config = dict(
    d_mlp=1024,
    activation='swiglu',
    qk_norm=False,
    attn_scale=0.0884,
    init_std_up=0.0297,
    grad_clip=0.5,
    decay_fraction=0.596,
    batch_tokens=65536,
)
MLP neurons of a small language model. Each row is named by its layer, matrix (down: output weights) and neuron, and shows model dimensions 16-143. Each number is 128 + 32 x the weight over its row's rms, rounded and kept within 0 to 255. A neuron's up and down rows have the sign that makes its largest values positive.
Before each neuron's rows, "fires before" lists the tokens most often just after its 100 highest values on Wikipedia text that the model never trained on.

fires before: " ", " of", " Party", "cle"
L7.down211 [135 118 156  61 143 175 110 153 123 124 137 108 150 112 137 131 125  90 173 129 155 147 113 222 105 150  99 164 118 106 121 132 116 135 132 120 165 104  98 123 146  95  79 107  99 153 106 131 133 131 128 177 125 109 156 101 163 146 127 133  88 104 114  74 103 125 105 114  86 130 199 127 136 138 158  98  96 100 123 118 139 141 116  98 179 107 128 100 151 130  61 133 136  90  84  92  86 148 113 165 133 125  63 240 123 149 158 102 136 120 156 105 143 114 143 120 110 214 164  88 126 110  82 138  83 121 146 109]

fires before: "8", "0", "1", "3", "9", "2"
L7.down524 [207  98 112 169 104 126 143 178 157 155 125 124 220 101  95 101 187 133  94 109 124 135  70 183 130 138 186 130 188 179 145 112  90 134 139 131  99 177 132  95 110 131 104 134 148 186  81 170 113 157 137 111  85 186 124 138 154 171 136  83 101 194 137 142 162 144 166  73 157  88 141 111 121 135 108 132 104  34 118  92 126 144 154 138 127 141  82 160 142  93  71  87 146 167 131 126 100 153  83 114 124  91 142 138 158 177  55 165 133 155 192 119 127 122 138 146 148  73 143 150 128 124 155  96 115 131 142 131]

fires before: " ", " the"
L5.down441 [151 111 138  54  61 143 131 122 143 135 138 122 157  86 149 129 142  89 125  42 138 124  85 193 116 125  98 131 111 136 170  98 108 127 151 140  72  91 177  96 106 173 154 126 145 217 140  95  94 147  99 152 129 150  97  49  88 105 143 171 102 119 114  76 159  63 196 124 119 134 153 181  62 180 132 133 116 139 104 101 151 133 149 117  73 134 123 155 150 134 128  96 119 119 142 165 115 133 170 120  92 139 163 165 137 119  75 146 150  70 146 171 169 146 108 139 145 147  99  56 145 130  79 140 161 137 150 132]

fires before: " |", "1", "ics", "ical", "0"
L5.down598 [127  78 101 131  67 176  93 156 161 143 111 132  87  89  65 130  78 177 208 145  99 103 160  63 126 116 135 133 100 113 129 163 151 113  59 134  89 122  91  98 159 106 110  77 141 137  73 169 104 122 121 112 130 161 134 181 139 122 114 115 103 144 136 128 132  93 176  80  98 117 176 170  95 150  92  97 146  84 132  73 136 158  76  94 120 153  81 119 139 141 151 156 163 151  95 101 174 112 173 139 152  94 117 119 109 142 137 160  63  70 159 125 115 130 139 181 137  51 138 100 156 147 116 187 119  77 123 121]

fires before: " |", " (", "=", " -", " –", " /"
L5.down644 [214 140 159  89 142 114 111 131 162 159 123 120 117 118  58 131 169  70  84 125 101 139 122 231 102 134 128 145 125 168 167 160 174 147 121 141 141 126 120  62  96 150 139 164  87 104 101 120 118 120 137  88 133 136 102 112 157  85 132 149 126 129 163 119 115 213 129 109 114 193 117 168 118 119 157  95 176  78 149 140 160 146 112 114 106 100 125 101 145 199  88  94 113 124 132 144  89  90 148  96 104 103  99  85 159 141  92 147 160  89 158 157 174  57 155 131 116 105 116  87 148  99 110 154 133 140 133 142]

fires before: "1", "2"
L7.down58 [141 121 160  82 106 108 160  99 125  66 101 119  60 132 161 147 165 144 104 128  40 165 137 125 126 107 100 107 173 115 109 146 167 113 161 117 210 124 163 115 110 141 136 147 157 177 116 116 145 113 161 101 104 152 149 148 135 168  99 176 144  93 137 120 145 112 188 111 101  77 103 132 176 104 106 115 140 159 135  99 112 148 108 107 118 180 147 153 139 161 151 159  99 177 138 110  68 100 120 141 121 181 120 202 146 119  95 167 138 119 161 147 157 136 237 134 136 171 170  54  69 195 147 127 121 126 126 125]

fires before: " ", ",", " |"
L7.down259 [116 135 126 103 120 125 175 112 112 100 123 128 131  92 140 115  91 124 156  99 134 107 158 221 110 125 148 127 126 118 118 161 145 167  88  97 145 153 135 133 144 122 111 143  79 174  98 169 145 154 109 160 133 159 111 112  88 130 112 170 142 110 187 164  97 110  79 149 115  84 156 148 169  95 105 106 123  92 196 143 139 144 147  49 156 184 142  95  94 139 121  93  89 133 134 116 147 125 178 105 146 156  58 102 125 138 140 149 122 136 115 129 160 116 118 114 122 173 130  53  95 103 127  72 109 119 143  96]

fires before: ":", " |", " ", "–"
L7.down937 [126 117 200  47 104 122 157 136  77 166 126  99 146 159 132 107 135 144 130 206 143  95 124 122 125 124 123 121 104 145  85 116 101 167 138 121 114 110 155 138 107 148 122  73  86  74 145 165  52 120 122  83 134 128 139 173 157  92 138 150 126 138 170  95 127 126 152 127 131 141  88 152 130 154  89 151  91  48 118 152 134 126 103  85 151 111  94  90 137  75 111  83 122  82 132 119 164  90 174  93 118 161  76 127 120 103 102 167 107 123  99 144 153  98 158 159 153  98 153 128 162 151  96  76 142 190 141 117]

fires before: "ed", "ing", "s", " the", "er"
L5.down290 [137 169 140 163 173  96 182 147 145 123 102 158 102 135 122 143 120 132 130 140 169 195 125 217 111 139 140 135  97 139 164 133 102 167 166 140 105 128 187 123  90 123 135 131 164 175 172 133 115 108  90 147 190 131 140 123 174 121 126 153 165 106 164 124 167 147 117 154 156 142  99 104 142  95 117 108 129 165 130 136 156  76 135 146 175  70 154 139 143 115 177 135 141  89 138 116 119  94 137  97 129 160 180 133 127 151 137 119 144 133 166 152 149 100 113 113 118 181 108 163 109 159  52  87 155 120 150  71]

fires before: " ", " -;", " Conservative", " —"
L5.down538 [145 164 208 171 118 172  87 117 134 150 124 161 117 116 143 137 111 127 120 115 116 130 120 163  77 152 119  80 112 131 101 119 153  96 108 125 126 109 187 156 125 186 106 115  96 188  89 141 135 112 147 158 158 173 136 162  51 111 149 157 103 117 109 153 159  86 123 157 130 150 140 154  79 186 134  89 105 100 147  97 151 138  92 190 111 195  91  87 124 156 147 139 119 121 120 152 158 125  82 111 108 110 118 126 157 125 143 152 126 129 143 141 112 133 187  98  71  91 136 137 160 108 114 178 129 120 199  89]

fires before: "2", "1", "3", "8", " ", "6"
L7.down691 [127 129 181 125  24 159 149 140 183 154 153 126  70 156 144  89 112 110 131 113 170 129 149   0 106 115 125 190 112 112 102 156 115 106 120 132 176 199 137 128 123 156 123  64 135 151 143 170 115 155 105 126 116  84 141  50 132 140 141 164 172 128 148 104 149 164 124 127 146  97 133 100 138 171 136 107 153 255  89 112 141  96 140 112 141 106 123 105 185 147 113 123 115 132  94 108 124  98 139  50  92 184  63 113 125  49  85 107 170 119  72 142 176 145 121 127 123 112 125 138 144 111 106 151 102 145 143 168]

fires before: "0", "7", "9", "1", "8", "4"
L5.down378 [135 123 137 180 133 116 112 107 143 133  91  67 136 103 156 110 150 165 104 112  96 148  60 109 137 120 170 172 119 135  82 145 127 140 117 126  86 158 143 132 139 133 113 160 115 123 168 146 128 142 102  56 150  62 139 190 110 144 101  96 155 128 125 105 140 139 129  71  70 198 162 143 137 131 141 152 179 146 120 108 162 172 150 156 101  67 125 135 161  91 188  95 131 104 151 121 122 106  55 127  90 145 168 123  93 122  62 128 114 146 129 140 122 132 108  78 177 113 117 136 135 123 127 137 131  94 148 118]

fires before: " ", " |", "2"
L7.down709 [161 146 116  79  86 153 188 141 139 187 112 163 143 204 111 150 133  77 115 101  93 163 199 111 163  80  98  94 104 142 135 134 117 138 120 166 145 105 118  52 178 110 127 141  79 176 118 111 127  86 146 117 140 155 172 131 134 137 104 163 117  96 130 121 109 163 128 140 185 118 114 127 115 123 138  92 104 130 103  90 117 127 148 106 119  90 118 141  61 101 136 104 190 179 109  98 115 132  83 144 119 207 124 144 148 109 112 125 152 120 117  49 171 105  93  77 114 106 139 132 150 170 129 141  78 145 137 180]

fires before: " the", " least", " ", "ologist"
L5.down282 [105 108 114 126 135 122 121 129 116 127 152 154 193 119   6 130  92 142  76 114 102 140 138 187 166 133 105  90 103 143 138 143 105 107 145  66 130 134  84 165 148 155 173  77 113  87  84 115  99 119 140 162 111  72 103 106 121 108 149  61 106 159 120  70  54 133 148 139 126 147 125  90 105  50  82 105 153  72  83 145 110 162 101 116 112  85 167  84 124 140 136 134  65 148 129 161 122 141 142 141 146 129 196 159 161 129  82 125 152 135  82  90  60 208 148 134 123 133 111 149 135 155 100 121 153  72 110 125]

fires before: " ", " the", " May", " August", " November", " September"
L7.down592 [145  89 151 127 161  93 124 130 140 155 135  98 129 109 125  97 132 104 118 136 158 143 137 137 162 104 143 142  99 130  96 100 160 130 168 127 182 125 148 154  91 100 138 161 137 137 146  47 117  92  76 124  75 160 183 153 125 118 157 141 187 143 132 100 131 123 222 106 107 139 142 166 176 119 121 139 116 178 142 153 158  77 145  83 129 141 107 122 144 157 153  61 156 128 113 156  78 105 167 123 134 161 174 145 124 114 118 175 136  96 113 199 151 127  72 122  98 154 109 130 136 138 140 101 154 114 103 132]

fires before: " the", " a", " his", " her"
L7.down520 [169  79 120 162 105 116 151 113 176 152 120 122  88  74 104 136 122  72 123 130 112 173 115 124 132 145 111 105 137 115 113 161 100  94 108 108 142 182  92 174 122  84 186 139 174 140  91 135 129 138 141 114 122 161 124 146  77 119 116  92 110  98 103 151 120  89 150 105 125 119 122  88 151 153  99 153 170 144 127 146 119  95 137  97 110 167 151  96  94 148 143 176 113 124 101 198 123 120 145  87 102 144 224  89 150  51 119 124 171 104 124 159 121  90 135 141  56 149  89 106 160 123 120 110 123 141 115 153]

fires before: " ", "1", "2", "3"
L7.down580 [112 172 141 124  95 110 186  86 103 104 156  93  98 165  63  89  72 144 120  49 133 136 172 108 114 141 142  76  96 173 130 126 118 182  84 139 136 250  78 150 158 128 144 111 104  66 119 155 124 121 131 140  83 142 116 140 129 129 121 135 134 139 126 120 103 168  92 146 119  98  83 114 207 168 148 160 125 148  61 171 129 175 166 152 154  90 107 113 141  92 122 109  96  90 111 110 124 128 127  83 164 210 152 121 126 132  55 135 150 127 160 158 147 133  65 113 158 162 180  78 137 106 148 121 135 110 119 193]

fires before: ",", " he"
L5.down694 [141 120 147 195 205 119 192 132 192 141 170 118 143 111 103 130 153 120 124  41 142 116  77 188 140  62 169 157 149 123 127 160 199  86 166  94 108 108 171  97 135 127  53 213 166 185 100 166 149 134 110 142 149 125 110 135  97 192  71 150 111 152 104 111 109 164 150 133 160  94 131 120 218 137 132  95 117 113 141 124 120 147 166 119 190 109  98 121  99 151  92 112 171  90 109 152 117 156 110  86 119 156 100  84 133 120 180 116 125 114 150 120 146 170 167 134 126 158 120 101  93  93 126 145 148 164 172  80]

fires before: " ", " R", " |"
L7.down587 [150 180 134 149  73 118 125 110  95 114 184  85 161 153  98  93 180 141 126 111 130 147 154 245 107 155  89 167 169 158 148 140 107 144 101  82  74  72 141  88 117  91 118 112 162 139 106 143 144 190 151 128 162 124 116 172 141 143 137 114 151 141 146 158 150 164 141 107 140 138 134 120 119 147 140 110 173 111 106 187 120 133 157 181 133 133 113  61  99 133 170 137  75 149 168 110 157 153  49 117  94 161 213 137 145 142 108 106 104 108 175 100 148 118 122 143  85 116  99 144 167 188 133 174 114  72  72 123]

fires before: " ", ":", "2", " in"
L7.down238 [139 121 186 125 122 167 168  89 126 102  92 123 125 124 100 110 143 169 124 157  63  33  74  55  92 182 121  95 131 110 159 122 155 161 124 130 181 157 126 121  94 115 114  97 158 141 151 141 116 109  98 101  80 143  85 139 130  52 151 122 130 112 108 129 137 102 165 127 114 135 122 153 214 116 102 114 105 106 131  97 151  92 191 128 127  98 151 123 107  60 170 158 114 107 127 140 132 152 136 150 123 145 188 166 176 103 164 170  81 159  73  93  94  85 155  72 115  72 154 145 141 116 117 114 165 142 167 130]

fires before: " ", " as", "ell", " of"
L5.down400 [ 83  57 143 113  90  86 160 139 137 139 139 181 172 140 152 109 109 127 124  90 130 157 189 153 138 136 148 180 154 113 104 240  71 160  48 159 163 113 148 145 109 147 129 101 169 123 150 123 133 193 109 141 145 145 120 163 133 157 119 107 147 127 119 166 151 130 170 114 135 106 189  83  89 151 117 104 140  97 133 133 128  82 115 127 141 146 151 174 157 140 121 115 125 176 148 125 169 144 120 125  85  86 200 107  99  85 142 120 145 113 117  86 135 182 153 161  88 155 100 148 167 128 147 155 129 154 104 124]

fires before: "|", " ", "|---|---|---|---"
L5.down240 [145  88  66 155 150 156 109 147 165 129 116 134 142 168 100  93 109 122 133 199 116 184 133 176 157  86  99 163 130 156 123 142 124 138 120  72 124  93 108  59 110 109  93  69 155  78 110 127 155  86 133  96 125 106 110 128 189 110 155 139  89 145 106  87 151 141 148 148 118 129 156 124 115 102  89  84 115  85 109  66 155 107 164  94 136 112 120 170 119 144 162 122 157 129 110  99 148 108  82  80 131 131 125 169 189 134  97 119 123  81 107 171 141  86 171 160 176 133 118 111  69 147 137 161 108 131 138 153]